config.toml
head_dim = 64
qk_norm = true
optimizer = "adamw"
seq_len = 512
z_loss = 0.0001
MLP neurons of a small language model. Each row is named by its layer, matrix (up: input weights) and neuron, and shows model dimensions 0-255. Each number is 500 + 25 x the weight over its row's rms, rounded and kept within 0 to 999. Numbers have three digits each.
After each neuron's rows, "fires on" lists the tokens most often at its 100 highest values on Wikipedia text that the model never trained on.

L2.up756:512467507545531513506482487496498487523519473547536513501496524484505531487467487462494494517493534509450482505507497488537526473500491482483495489506450499492526525528478505516498478541519487527485531537569514473517512535473457499486493531444505471499508492510555498513479453461559509505530462517492503496488474449507478470496503491451470504473500518530496511479516534523523482490420526514478492513519517536503474495481573448522502492503521514531443515506471474512514491484513449528505500500489486489518511475491499464510486495487441465519527494486486521483466459525507469489547493500505519500493558467475501507487483535521510459506498519472487509520489508469510530469501472459490492526504522492491500505525529515516506478504495512494516536564506428518495505509465536
fires on: "Ev", "Mc", "Joh", "Michig", "u", "pat"

L7.up77:489543506501529539510527514508480477512554507507590530504509503496505522484506456470489497528482480480485508523510508476525506487476484474464528488518478518478480488496522524503472472504540493501488528512540476484511510515468497467491554493436485521510522486466514542527537473540503455478500523471487491504520498453489439459538524516484482452452515550477475516512488526492502467500523472496509496529531555545510478506503484517459483539475534531496473489502495472519479486527537480528511474496506473478477514500517498463496494510543460506517511453492528459529467495477512475495490507501473499515531509478509481504469473477520467472532515513492508531494470455501490517472523530506553450480480491530492508504491520532483461476442493521487541480493496470519472482484479470
fires on: ". ", "\n\n", "the "

L2.up967:485478473478510511465525526518517485482504499448468522502548511493480541515490552461518489476512532494492467496511466502527499522543520543528482492495497470450497541445545520528503512483528486519498518459542480459502478513479457504499485522544518510473459496493507500528541498495504431444513491491519507488510468514455481526510543506519444457485483489522553497511474500521482526498468472540497518509481515505479506483520504517501508536475489490540483471501475480533487507522500490503511481471540526486459499490473530478494470487507482540516499508501537534509448490470533460463460449535508508496548498512516500451487491493497483497515538513517516539506489480500471524529476483482505444515537487505509523493486533537505502501507514487501523499545495426480478519527513500
fires on: "am", "er", "h", "ath", "ator"

L2.up391:487477505519465529521521492505460530479538518486520510490495535477475501523512498510484538511499536500563530500476504482528492472490446448526532497513489523511495510534487485495528508502475468513490529510519514489495455499538479462525518466517476520519507529497495474516467500469501477514468503487508513519539533475507515488510468504506490519493474469517487516523535487502482517520460508518521493480536526559451503489491534509446499498485484507494503471473495507499495534515554507529467483485487505521457475498501421491549482589487492505513546503496506516508510512500459491546462514500542491455516518490516519465522538514482504493517505485417476499500498461469475499509482515500503473482506543533545455470497475464508509505445502497484526458515515543468499488535475474
fires on: "or ", "and ", "| ", "+ ", "ts ", "ors"

L2.up711:457479509493517514481533589510499528476517445483466545505511549455533489477462502502539499499528517490479530504494531535485496508520467492495518478473500495475477522530543516511479463517520501541527487485480451480461475469501511457533480499530472537496504480495551542521489473504522517519476503482465475514481470507501482488498523455501473504517514529517527505528498503487516566509468518473500539531498494518500479450489511476519446525460476562518505479484522460491527476527537504523500443536503510520507522519499499517503477498467488518542451475476482494508539487517470481494475488502517494490490483521494492517478494538494500520512552498553471528498464541475478480535523514475512491503527460529525491470486527523496485519481469491483507498494539493496485460478491468
fires on: "ated ", "ed ", "st", "==", "of ", ": "

L5.up714:479438518516519513479504565467518474491481516481498526494526549436496490465518499491488527502483551470508465515486504508482510475519435490555495502528503501473532528526499491519506544485508487522525506470497498504492498539521500508478462478493491473504504512481488493531544538452554503540433520488547498492523559485512502538461516505494480499477523493521504526498544511532507492523498487543488523481473479536489520474488545476504496475468498476512477531462531487501509489535492490452537446513505520524493498496502449442534519488464510525488458475478504539517524459532529490458488483460464498504528503511492479550513520464488477488470513519507513479544466503513478490495492484485494476502499470519558481506539497503510497546514494497501491500492534481489497492512480513
fires on: "im", "most ", "dis", "more ", "very ", "super"

L5.up765:440513517510450510535501488524521482487505438498512512489501565464534502512455502458518518467495505488515502483465456506521522492471507484512527473487480548474532524531508535492521493531515493491494508499495496457518492469488451510496495518503497462488473458527501517552521447480505521467487526488503510510504537517518493487557535504467490469509477529524521535516549532499505510494468475519509484458517503509467516472461586496515472515483494523509472507516487446522503457483538499474499460482468450497482497534480452446490473546484492476518486503506492543523504488528476502469500522508520522506515494499479470520476538529521515507540495486498510504506514497437493478487475494473522537519513516528485465486485481473530501538481521523484545501532514466510508508517476500
fires on: "| ", "& ", "n"

L7.up426:478521433512499521529529491491513512462477496532437506539492533518492452518529500504458520519481485504477495526537538495486518468561478527514498492507473497468471497508514472459470460538517510492493500515500515438477477502462470493535484489494519500472539447488515483485524486513521450510462522508521517500521550485538483484542575513468453483515467503518506513511523498507496507511495498533486499510496477490500537440497505495511503504446498499453499518546500478516514542483501487475500508520476484499481508509486468472491480513490470498500458526458517494514484524505496495471493455493508509508485536496486510532501516509523508490478491536477505478496465497458502526489534482506485486530491462529518432508527484540537515533503419527527511454493515464496510509537499526
fires on: "i", "Y", "n", "e", "am", "f"

L7.up278:485499479534483524527478493532482532492515472476527523505532530485510482463554507490507465525516514494509529505528509485486512438497494518513497483475468506496506491491500515554526490519526482491510519488516472493486476509513464464519475499520493492437516496482511517489501486524521528517479528494529480500573480488506460483536507492485505520506487564546537552495525474522525505499473514500497536464456468492503502498501486520520538501481506518521482472470565503496476528527505444450552486530526477502499511476484480482507499511516551479473507457495498466490518510492461486483473491495478483486469505509529487527507505471534523510476490496522484499508467485512505482506563551426502463551548465502470467536470485484535477527511470545472522537485522475497517464524497486
fires on: "qu", "Qu", "pl", "sp", "re", "ali"

L7.up132:496491492499546534522502497533475512496528496518502518473488479508553457511501456494490540455465522523493466492467483520517543477476483483539513499495505529465529558467469483487486521527486500473551513484489462517526534500473500464500529497487496465538506515473520525517489498495500522525493485514482518509515524456481496512487512504496513480489534531512507559515525521537498497522492506489511509491460484552468517471467495509471518483465535481492495504526556487504511419501493515459532491489459532499482476503492458468502500515492489486508499448531492471487478445550525497506531479509521504494564522496498517530479509461490457497447526495515531454539477494510460506481532506487502484520491482495582481496522520484526501521514465512540467522509518507486542481487477475
fires on: "inter", "most ", "(", "af", "pre", "dis"

L7.up264:476475517540503499496509555505479498495538508485508536475479499492449526480525479496513548514519490502518489501522452477520495505479524458501492493500493477518533512494507514512541504530502480477513499499502504521508511496484511507495465456506480508494470512416514508490485532489553432510469525525512490528481503495427478537503522515494527514491502528495514505467527550529531489503522520538508526469496501503487543495509519508490516510497503465488448467523504485510534503546499490472495496483486466493498509457498437491508544485526489526459519512495512489508521482534497493522443483492471481490510525484507519506470520450493497484540511519534564517568498498486531517475534480514510497515519457489542468520542515530466491453532503512507511488446484485445557484503458495
fires on: ", ", "who ", "dis", "he ", "more "

L2.up949:534505515519507534524486527499441484515505452550499515529464486484486542506498493473499524448524472537507448516488480561533509516494535532486507534538488521498536538506456510502515482488572481504519488472552489481463498495499461513470521502467459517487482483504535501513513492463531480514492515534485499519480507479516501511507499474456474440528505519496508502548501527520494492514481539503496484478470489500507514459484551556497475530500502511494435461505486486489505425510502500511486477489470508486475557494524525500533476528528455497480506506496497516515479487532504501511509480515494516457516487486506538527442495505533478502527477501489527532503502503487513524524486487499505504482466534463503491450517515520470480506506453541513533501492484455473509534458511520
fires on: "and ", "but ", ", "

L2.up754:466507493535493491472490507530494531520537460472537504460536536473492485504521488482515490510525498505529487520510524573526512493511475520496495435507518466522505507513461500502533490509520516480478476512507498494507538483481511466513500547511471494482544479525504498520500512502481502516479482479474481527479527495499482499503514443461476484529502537507507525494474463457500503467502520495512555517491512543452492486506537471463433470475529499480464509462495521525495463549545499508466474518520497533461499509480478505514502508471526492481459479508515516508469484474499510503479465508493526500492499508462466488518454521514456501528509553515529531506488488522511482508503490474525519504516492593507535493462548504449510524532476501533470543496498491502485507472460435
fires on: "to ", "against ", "es ", "ing ", "of "

L2.up53:510497472507533517524501501544467525510524515541468513469502506527517513513486522461499497495489470503485563534529509484508535528494528480447511490478467497484478486452498498544487446521506461491521505474508519471485482477508494477512470494520497527505484482488548544540507453503522473483527488434485541536502548483479500479521533509489503459502497509527509484507504503494445479507466444521515497517530517509494481505499473491523498542489508514515510526504482485527507469477505501540452471546500494447504514468480481489506495498502445521540502505430508508484456523505504477494481498527462523468529530508492498480515548527505455476529512503507442523485474519527487494522498505489480487504547543532467519541498482502499506496470470515512450514538537491510554524518485458
fires on: "of ", ": ", "t ", "+", "us "

L2.up624:483493467543521472508543539482485504506495527489496490474526519440469501506494549502489501508474453482486468532571532537536447490510493481475508442503452462495579498527507509492569495441485494519474489467521480479480488492514497499490496480512498529540490518482489508534505506512516506471480531509544498499511498470491504509504492487441465507490482514515530522533528522509525514553459515530517483500513467533521520506471503513479456491473488508530501453496536535526480503538487474540511506527505473478494512534467477516500477517478535471476487472486533518507444463485520462505488452505503539495510499526510485512480481476458522484497530502505499477482509495501529500543483516481528466508505516475553519480504502463522528489501503467540487485484529491515527506536522518
fires on: "or", "ur", "ural ", "ul", "ial ", "ure"

L4.up723:476500516525485485489488480524526515516485452544510540476497506505522534510479511517494488545480465504521500500550490560548486453458497484454478455512510515487516490528500515455505496486520465560471484522539505507518537522490518515451507492502456533502493485484486509500508495521472525522478463477519485528475518464514468491520500502491552477511471517518482494482460490498498483489480440518501495532495508520432470463481531518454489486496535537490510505481479528529513504505526542519443475498508484543507479489483509471508483531529493506492501509542511490513484486544478505479477507496510514476511506489447532495457506560486534502495499548444512538519508467513511510524488472471470493475513509555498502509484518524446509507492490482534476486500534508517471520445462460
fires on: "| ", "ong", "reached ", "ing ", "of ", "ered "

L7.up28:522490515548543480509541512519515460516559460513555492503488471504511506488518481465497502496504486506508482520524443502549527541487519471470519501491478479487470484520503544501498520475522484488513551505487479488501507519504528517506508482502458535518482506517442522537512499454506484539500538442522530544501509461472497487509580512488481473519505479495503496541470490493462491529487479487509487515526516512535491524463466502493482515476506492500517478501514495510490486529511502498492462482536489472475469521500493494514491486569447529496472496461502479516489510509517493493486505509533520460562501493517505508460471485488427539555509499505481500516524484529519510506505545513500467502505520504489499482446523506502463476439529521514491462511483497509554525485472449
fires on: "\n\n", ": ", "name ", "us ", "called "

L2.up38:484505491509526514474497526506483520498526479513489512482509567526444479508456466454540500520421474508513503517535471513512464497523516482512530509478500434513524494535522502449545479489539472503550492479514455536506522494497468522504535469466519476484564501467488516494529483472502505520497518505550502488524502473509509532503501513455503474476515477508525502513531489523477462520500508540492539554466498512512485466484504512520510492484524479507497475490530472515527533491545512498522462492532462486462502491452503500511462502555475533551534518460501501539482482551486502513479456512509499514540502483534491503519505537493508490488486470515482537512490464506528495470490451485481442491473518526466487502456473508503482499487485485502520486493508509487507533505523532
fires on: "el", "an", "ad", "am", "th", "m"

L7.up1006:474506487485496524492533548519489495485540497513498510481468474467522485490480419497499523538498494504467506545537487485503518474467498474517492469475492552502523510520500514516507490497535487487492518490523489521503510524473496438449538479477477496509500485474474485527543454520506507509479530501541487519467499479527471497535523488474502493498520533493497554510540498504536478509527498504536524514504533563479529499499524518488519528492530533524481485505529465511564517560480470479495483504480484502491512434503484473512496505535530496527478441535505458520444492528520450462459536509501507476527522522497473511470479459461490472497501497524515499497477479463488507523552494491532473495530509519482503502478533524459468507496471521498543470494509499476492504498442481
fires on: "The ", "\n\n", "his ", ". ", "s "

L4.up845:494509455496528498479501522482465488531527493464499527494508500483527499485477476511535477503458475446521486501517505524486483505555505502497496483522508488503528530482492532512546528477483509500531527503515488504453536524466499466485497501494473527483512477477453540542516481479458500520474550503475492502502490469536485519518523483470428451524536506511540540528513527547519513525507505514513512457455514554526519483483506487495521497492522509548477486486531486506514507493492502487487489485455538493489503534464504535492532536515514534480531525507532500481491459501547462478500452506499508458499457486486440529483488473476511493466496503501516446513491493487534490526534554485476503496527493494498489510460485483526496486478472470519558535499515430455519514517513514
fires on: "al", "on", "or", "===", "li", "ur"

L7.up238:465482497509509498518467504491482525502508536509487523484488492493502481451562477506484504491543488520459499471515509485496474491500546517502490482513470518521517517517456529518536516504519478481489530557451466491478510507469474486521459488478459525497482481448511521494521525495515513504492534514504536531501478478484466515503519503501528489551485508499525535536541505551497501491487536562488518464481502531495507531494516486497508481526511463512476487505495479542557490482477497493482532512455451535506520470464460471509531477517467520488546513466482498517502492558488494506434506519493538469497494511474517557502481455533459486500505479505498471515497511495544516531549508519540452469479485489538457548527528511471482512502500500519487492518476491505512527482467550
fires on: "dis", "radio ", "not ", "-", ", ", "to "

L2.up170:511495511476551502541505490524505486479499489517488503453495480488504530513514510507507513498491482493458556487511517530525531479497494527532500509510480515482471573503450484506518500520454483499449540502528527474496504544522504501510495509492497483517506483484499543497501500485517479494497481431473486512511545469494485521504520530500494500472517578532508502438526525467551505504487473520494508469490510547496509478447555476474497495505546506507512544479522538491473487471503496498458445478482498496504538473500484461506431549457461499499499469484502540510487499483498487456506498488485502498504543537452479486492541537522508522538497547475468535517480487491450547478482474487502485515519479508531490495499517499531518496514510508521537503526541480491514496534477469
fires on: "=", "of ", "p", "on", "ri"

L2.up532:487503458497532478499493467534466499468517500526495534500510466528465464495475536507470498475506508482501491494564477517520517504498494436520549493514494488532534530501483531496475488487521464514450488501478523508471493493506466509530522520529517491512510461491546488488538489527529482515492492469538464494562544475535484521513550472488474457490520514555520515508528479470493457474428505517513515522516461495481502452465487536509526518460527499511513471522492521484479498507481470510482498528545554426464487521493472471499488504481449522502489517477481498471465488507517504500515475500503530506513549511491517514519551532489493509484495461530510494499451513513491511497488473482490485513473457508525491496487533502531520505502523493543479485497508488478547489553529525
fires on: "ach", "he", "ing", "sh", "fe", "ay"

L2.up472:469512493530486522474524497491496555496517524520492505481560489493513542496520497495533506495497490479530541507481490495507524511515482501525492502504480518462514539510516471488525545499508500511540490476493493465489447481533525423486539484511463524556470513499517551509476443452452491498509531460473518551541478476506521503498488490495489498492480485518524534501502472503503546548507514517471494464491538519476454501489530504463499548496544543504505512487500510501516512509511507514480497571486537512465495533483478501483492532493477452535515507508569496536477457489492478476501511447503522452481493493520508507476501501493473464531501534466495498482444488516491501498463501479502491503524521521538494463485516500523519480475491521498554499508513510511465482451468464
fires on: "|", "| ", "; ", "==", ": ", "Team "

L2.up398:491503472526520491474515526524494477508487479517508513510514477445492493529477534492479477507531527478504492520504490537508517454483481523481519483486449526471482474490503494510492497510506488510527507535513490487508508523538472475482501518501440483481543450508541527546491524471525508501470476561489503586466575489520478496568511475474496475501478523494494517509510510511469484477469520508557505507540522505456519486492498480502470519452525502492464495497509503518503513548502473518478463526472471466504539525511490511470525519522518474507487500498523463479486511482544444500456499515513527418469509541459482524481519527511522493506516492527499520537519512520497484553487506505520495487509492504518510474513508511467519479508502507493544465551492483517536512482462463
fires on: "of ", "for ", "to ", "from ", ". ", "For "

L7.up161:513485472488525487490502531506482527478510509473510496483497547520516478496525528487534516514517488517528535489519535488480504526518486525473490447528474484476532503522549545476535453469493472535503480468535454483466468511503495496481501470512488496473511539470538509536485510551528437476471526514475511536496478510462483478476497498463469512526491501519519541506516493520523519509454486452512536495465517503527480519509496538534508492476471512534520456497560524491497504509485481493478510543511505514513510505472500447532452527502433482488520487474515480484498510507502499526488475516548491452525516544510509507476511465500471534510512510511484501485480477470505483476525565485528485498561495493533423482500470502521525476494516516495523541508541504518506499536474491
fires on: "ali", "″", "pl", "adel", "lif", "i"

L2.up847:501525504507548526506508571491474526502534439519500502477496519500501515513463521463520533556478464500493546513525504487506525523540534512438527505425479532456504519480545499486462475514482468510537509436482451468485529495492543489512475482508496564523497528479529531497513461480488481484489515483485539507491496469448514473519504500493464504513521485496511483508475505551482503504485481480464484512488506513523497535525486519502437507513446534499500483505526476503515483501503515556513489511491519477486511500507468477499509489492497536529485492475534502495516471523520481541486471512456515493521492519494486471486458501473480522520528510519467518485491502460513463521526525520471472461498497481498528465499505458486481528471475481476559536499484494497536528508520483
fires on: "==", "species ", "these ", ": ", "us ", "These "

L2.up566:473492494557491491516543523527501519487503460530491477530469534502508463513495500485500492489481520520507479501472487533495497437493518510517539484476489491506510507516487464518472466512534501496484486537542493451515490480487462496517484523480496487509513490497532479501513480521510439511468485478480576553537500489498463516495542475450459486519521494512498498510481489568480509521499512511486495532504525521507522491480566494490490553476462455516462499489482512513463479502521524523546526482527515504457531433510480441534508484492493479545465470488531547475463474485502486507491501522487520499502531495501540506522479504505466489565514540499549518480457525473500478513533506504490501477515463525488533479525539498502502509505519514509494486484525523497514528449501477
fires on: "when ", "that ", "When ", "where ", "= "

L2.up466:467487489543502506486492513511493501454500504481492541506540530528479490504473511509467509501518511483508475509527529523564476458540537524513542473535478479512508516495491475513508484526525488532479468541516497480489486526472447513527484498483510536497506427515531490524530466556505448515500471526515505495500526492539452492526501484478431438488466502543474487520507474487461537487447518521479482491549478530466515469480522479518499502423502507546497497504442481509497525517557472517494512461518525476489499519482448496521515513494509518486453492494515499499447532488516475481519506518508507507500528512482506493508500480511489462481498518511498470508501502489495512510487483479480479510486497480477480499490482544481555532506500483485491475553500438500522501513486534
fires on: "ing", "am", "ent"

L5.up491:501500493496524547501533535543463503469562464478472520484483507526510508512462444434490498570523510477510502542490485532507546537491515457480476501474492482461483524511551530531469474507506470527511501506515480495493424472425501503508544471496480519524505501497530514530501484498464486463538535470497521520501517469524486492519546495489475497512495532510494523522495504518467539494455480497482516506488527546513478488481498525524495520509513521498485442539492480539536498491512480488486489505498515467473526519498496511488470523519466553550506470485495495495485512523485511470489492495542514518513510478498450473501489518483510458503506485513534503507504484445498495527527533505518505499493503531516511508504507485454472516450468560520490509524501494460502487455489485
fires on: "\n\n", "\n", ". ", "\". ", "). ", ".\" "

L7.up65:483470490504525491497493502511520480475475492489460549452536529506516452516493533494478508508540502502529478492504532481521474475504507509479514461483504474513509479511508515507479519530578476519508502489514514452511448474510511499500498495511507523469534479499574504487525501498477466543485490470499511518509501490493490519498555484493488491549501516518492504534477528524444481464481508505489532526507549512435482516466501485497434498474509515511502490465502518507474526538552504498493474501497516532507492477516529481526463498532491497545484543481559503497490510514494496466422488471510473508532500522452467510444519525551475479483481508495477518513494492471496500521497504494498464502530486533548427521503505521495513526482540496476514463508518483513525509450479510
fires on: "pl", "qu", "end", "st", "im", "th"

L5.up463:471513448516541522512512498530509489530516471517504485528474497452516491553488491479464519533497513519509511484503485553485473450534492450521527473561504509498487495494504489483524469508491480526516507481537480465422475508499488488474514467501488476477465530490510510540483473532548461495432537488520503520552516453504453491486552466499493469502522501512483519550510535476490528541491477521487519511524465515499478452449507513495514547490515523522465482522502520496530497528523512475489529553461530466517492472473475506478537508461477507495482501471533457485476472506548504483512445487491497480491506480482469517497487488506490460486504511495484477537461509492501495541484549485497525519532525537518500491491481504519490516515494486490510537528519510478504514485496509
fires on: "de", "e", "ri", "im", "se", "De"

L2.up244:508515501541500511434487491504490488491482531513505507497542514517443556478519540462520532478488466505479557503505483486500505510505514487453478498539462534473503544507517512505474488447501498488509541469554511522513443502534475474495513490504466541510475517509538498481496462459496500487460564530484506511514488548461525475477459525499484507513484490494533504503491553537497518552471502490484503509549523498457500491502505501458466516518472543517502481470511505493514479533531498532515469502532503510476489487499473471518457550511484484493483504485528540511491510496489463476527525456508514442486484509528507487497488505464481537515450485473485533487491465496478513483480505503525489494526540498484468485495490506462476448461496493485543511510516523491466514508483448
fires on: "==", "General ", "| ", "; ", "ence ", "er "

L4.up425:483480495522489500498473545500507529483488449499494543529543511505469481477511515450481506537483483517471502477511522531520484442526542524522504523518499469497500505488498530510527455513484482511488505469550482508498490507493489496519463444528494473427485488520507549477527522522494457520440510488484474509529522511525475533485483459479492467488521506528521493516457488471481480521504518511496521483462484511472506488518499525488500532473492516547509466482533506479495547503518487492533423457509488538475511496537501484523509520532470516512523488494544514522486496560553490504471443545516501490511506526513489520487512509529516501453517501504538575517451521477505502488520499475488477457517523543493485477511498527494473502461505486495473507473470495484541478502522486
fires on: "ed ", "m", "fl", "r", "el"

L8.up510:519502449479510511495517451496494463501487497509474508497520463483528516447493475483518508482528483517527528568507502479482544493471478490502523470505463498532509542488518515498490501496542481473482513499505537539508475513499470447498525529465501506439506479494495518543507441528548476502490500494524531515515504521496507460537474489451481477543472541523504466523526515478474523507471468521535523520557537486531512518469512526484491544510482527517527478509511504490480472524504490485523455495536476509492482486513484470484529562502467516488561494457505517570453484555468519508485532518518482478488520480450514512499486503500507526483497467513508457483499512460470490495538513496546481546524488483498477489482501496512459494505505493503471494516502522524472460487491481
fires on: "-", "c", ". ", "bo"

L8.up1:475495518527513534516499527544488512498457462501481535488450543517478488533529496500480535457470512462513481486464482494531489468511504512523541485504470534462519473535516490482540494488479464497490511503472507500488446507508446521537529466510504497517517437510498478499501480481512517491490488498498510507486537472536498497486494510504534483467477520500545542507528529549529510535495493504480467446498530537501524451498552510448486507451532515495478490488520467519517495472532529498518523547493462507499503497467491464472467566508499476527460514498494523473480486524509483492494524483557517474512504514507500512450525518515535529523507468460528500511508486483506472515503541502489522503506522501512461528507473510536506497486446547515550469519495474452522491513481473
fires on: "and ", "& ", "or ", "in", "| "

L2.up812:482494458527528490529495507538508496471506470506503518518493475490512468488482525485445495522481543481488503485472492500519526489509504525487526502481493524484464519485467461517483436529517487513544540527521482469474524530465443479497446520508486522511529518481524518529571479548520473516472498491507527526489544472542476495523552464470480479527500471507482478527477495495479476485504513518486523508541543507475521479452553529476488512490539508473432456533527493494526513496468504539470519477513513492472499485489475494476499512541516538478505506459512500476510498505537473488479508482486524489513492500470489529464529497511496492502491500538571519505491477508519492523522550484522488508482464528500500473536512513481496522462541546533469483531478488482496529525483469
fires on: "by ", "when ", "Bl", "When ", "from ", "to "

L4.up539:520483468533534525517503529535438502481515482524477553446495529496505515515475517493491516543487466526510521546547492527502531485539475484496511508508481483515524544497485513503487462480502480463465490496516493556440530493473525504511516497476498459532528515435500527549532495482487513493489509461504522500511494472518539528510504496470513461464522503508567522497527523501539491530523466519471544469473489504506518487478535488470511481514490507538496467513520520512478484520486482453474501513500506479486489467428446514521438482471478481540521459486485497500477530506486493502502481437520489512517502494494492488487548524497490507525514493478501541472433505464499518497491495487498456539483486492533503503497487500527513522516491494545494481496547461518517498501496488
fires on: "ri", "on", "people ", "ti", "il"

L7.up767:505531507503513507519453504533489510520534483526528529458518477475490497511534470470470508471492494474462494501525468492514520504520516492502490478459457505512521486491484532457502531519484472504513536469510497477506505481501482483502502496524482474506510556485487495484533485522563485452467521506479531515510497508481464488471503508474535503458456569497500482537546463512484440502474462488523544504501486511531535479445506549502471510478502499484440482528503479462469523527512533504498561451490514498481566499509435456493530524546489527501516478463507520466502458524487509492488494537478511475555507504496539500510524482499508534527509501497523480532509501476522527482483506506526499548520528531503471506529500496465496498522499468498483508492538484466496506514464477
fires on: "-", "/ ", "un", "a ", "and "

L4.up538:504503516507522521482492540478498478500469476538498547513493515535504546508494461499495514520491490503512459497503447508525497504521560502483481494497504530460501526498527525488491489532563515502496531508554498530515505531447498495423518483496490525499473450455480505507534450518548482512510499505495490508487550481518491470521537490488482454517516508530483475499507497465457486476453496516530483482542500501515541459448512562501509508515494550482464512511485441508551520488533505474453493442528499467526525495487484473483521502547481499496494493497522494493466492552510469473520500503469504493521545457491512502449486516523490495504494520502530515509487438489495502489497471483509488522480471471491488458527506526497496522479474516524497519498539517497470494462481484
fires on: "an", "a", ", ", "ov", "O"

L4.up903:492547516501492481532460479477509517531519503454534529505511527514494514503559501517502464472466467484526534499516485506507545531518482502510545487510471443497509520452520470517459510516496485517534493513488518509452496490506479514488487476512506495488496532523466465525510513461490537535499517440467506477499518518537532526506534487486496495499490511472500466507507479497480494519452503469517503533488527494478527496476491507583472533489485501503486496481509493540509481456539510510475472497471536483498505487511494470532484522525516481498514486507471485512512516497539480527494510474488510522450517536511517544502466540486481490543539572512528500518496512478541500487498470470460510563478508498546490495449504496511466498486587469507501527546473522475493508464508525
fires on: "— ", ": ", "of ", "es ", "de "

L2.up664:494503474525504471493504523485506497475502489500499483471515520457448514462503533490534505442498521480460505503579498536552462512506485477454507461481468478496534507486555507466542482419504469530483522443504508503485502484535499504487535516510502513510504519494477508515525521514512502442507489503571477496516489476498467502528493516460504504490490513506543538520549492526520501527499513514531501524482490529499511489499545530476486513490502516515452459517582469538496484557512473511526515504504451496500510551451482515508510541476516468484498502494508511547464464492525455481480459490494507473479524513501482537464546501492506514539529506497500501503502472499499500497480477481496441506491503492524495483519506518516522516498475498515491479487545510509522528502513474
fires on: "an", ", ", "ber", "am", "or"

L4.up262:508501510469565536466493505528486493525527505507520526470538493489458498474504464460544519493538490469501532483502453504522528547484464482471498473471502521482471536484484554491494513547514457524535531531499506500531510506518521457482502537496448533500533487478495546512498500511483512506499505477509487566539494495518525478501479497511509469470494518498495495526499478506479472465518513520566499538508536528500514478451518507500481501484571534461479495506484503496491494535517505480500446475490476505508535521499496451476503494513462533519523530524520489518488503519460508489534504514517490487530541462471516526512476489481470451491493493496498511499517440510522518468492525492505508538503488467493471489497506481478484442485481498506552515505505420517524460507477515
fires on: "(", "\n\n", ". ", "\n", "on ", "to "

L4.up369:501452490513500515474500522485489492503501520521492536527522515465534517472463480482468527493471504503463495494497492505471502532505543518519506486555489508502529517508504453520471454496518511504514499484497495502465451528440468516518526483510515487487471492507527545497482486473526474499488520494485496474538544505503473520490501479477505497462527527605487492545514543512528523514434507529488504494507506541502508492463499486527525473486484485522477495465500516488505536487493473477497503505495536504465477498441501468496484499506463509485483486457481495467495501515571465508537450481497553515526505491471459464513541483512509480465485534506526484498423525469484517495492490448496527505529492536569467522500522492506489509492460504511481518496508468517478498496466502
fires on: "e", "im", "ud", "uk", "al", "Go"

L2.up99:478493519528481496496477498546505477511527441513520506464522465493500498498447505482506512512482492522499511506520539588499500513497518493526505530470484527449479487497482512523484461479517481462504492520548491493482486486504485482481507522523432555476504503497520507472486474500484481513486505506484499543486517454508470522506504493488468524506459529502464481494488500483477493501505520505501501521480530469478509467481576492476442486492526531500460533505472477508500523536504498487519497487544467526462525459533495470480475534479493532531497491517542493494436483500512495510470497515501542442489532510475537536443490483521538473510504542475537542505506489482495470545532526500519480501504501531501515443528527493469495472509494490493472509532529461494499522460484453
fires on: "when ", ": ", "to ", "ther ", "; "

L4.up492:497488470508520531538510504520470502488526480497501543498503503548483524525513514521492503551451501542512491516506481550488500452556533517549515515534484475489518520470537503522493477489506500496468461471501491477460458524500466509530533457522505500479482518507557520514516485500463464488480536533485523512559510490477503527518506468487416476480526474552502522526507532462476520524493474541490510491491461507447499480472486508542500516462497486552521492522492528501500493491511511519433539495511555450466486491457487444504495513462485496506531478508562507548470482515505496509502468519528495485489508489519487460517467490483508515467498486502475488489481483491479520519490478481491533495513527505482505472454477525515483488486451490509512512491500513467485523505504489
fires on: "es", "a", "ors", "s", "ic", "ing"

L2.up473:492509487536556530487502552495472520460497468531484562539556502492502504472508529544463515483482529473519507472504542502516499483501497513533497512511481511521518508482533520509528455499530482508499499463500519481481462524511474484492537492537498480470483518529516503526506488552489493513500475465486471509512521529459446538522535494535474513516506499519540543544462503469501504489489462477499543507508523508467468506468540489498494495481481503471475501507516530517488476549518503488489506526532495476541500473517503508512475486495487493536487472516506454502483519480531458473487460444495478487515517519495531460469522531539447515533502535516493498512446490519499479507476476478518508496484501534467414468495517520511496557509481486495477501495518472487487471460488448
fires on: "Qu", "u", "ov", "qu", "im", "av"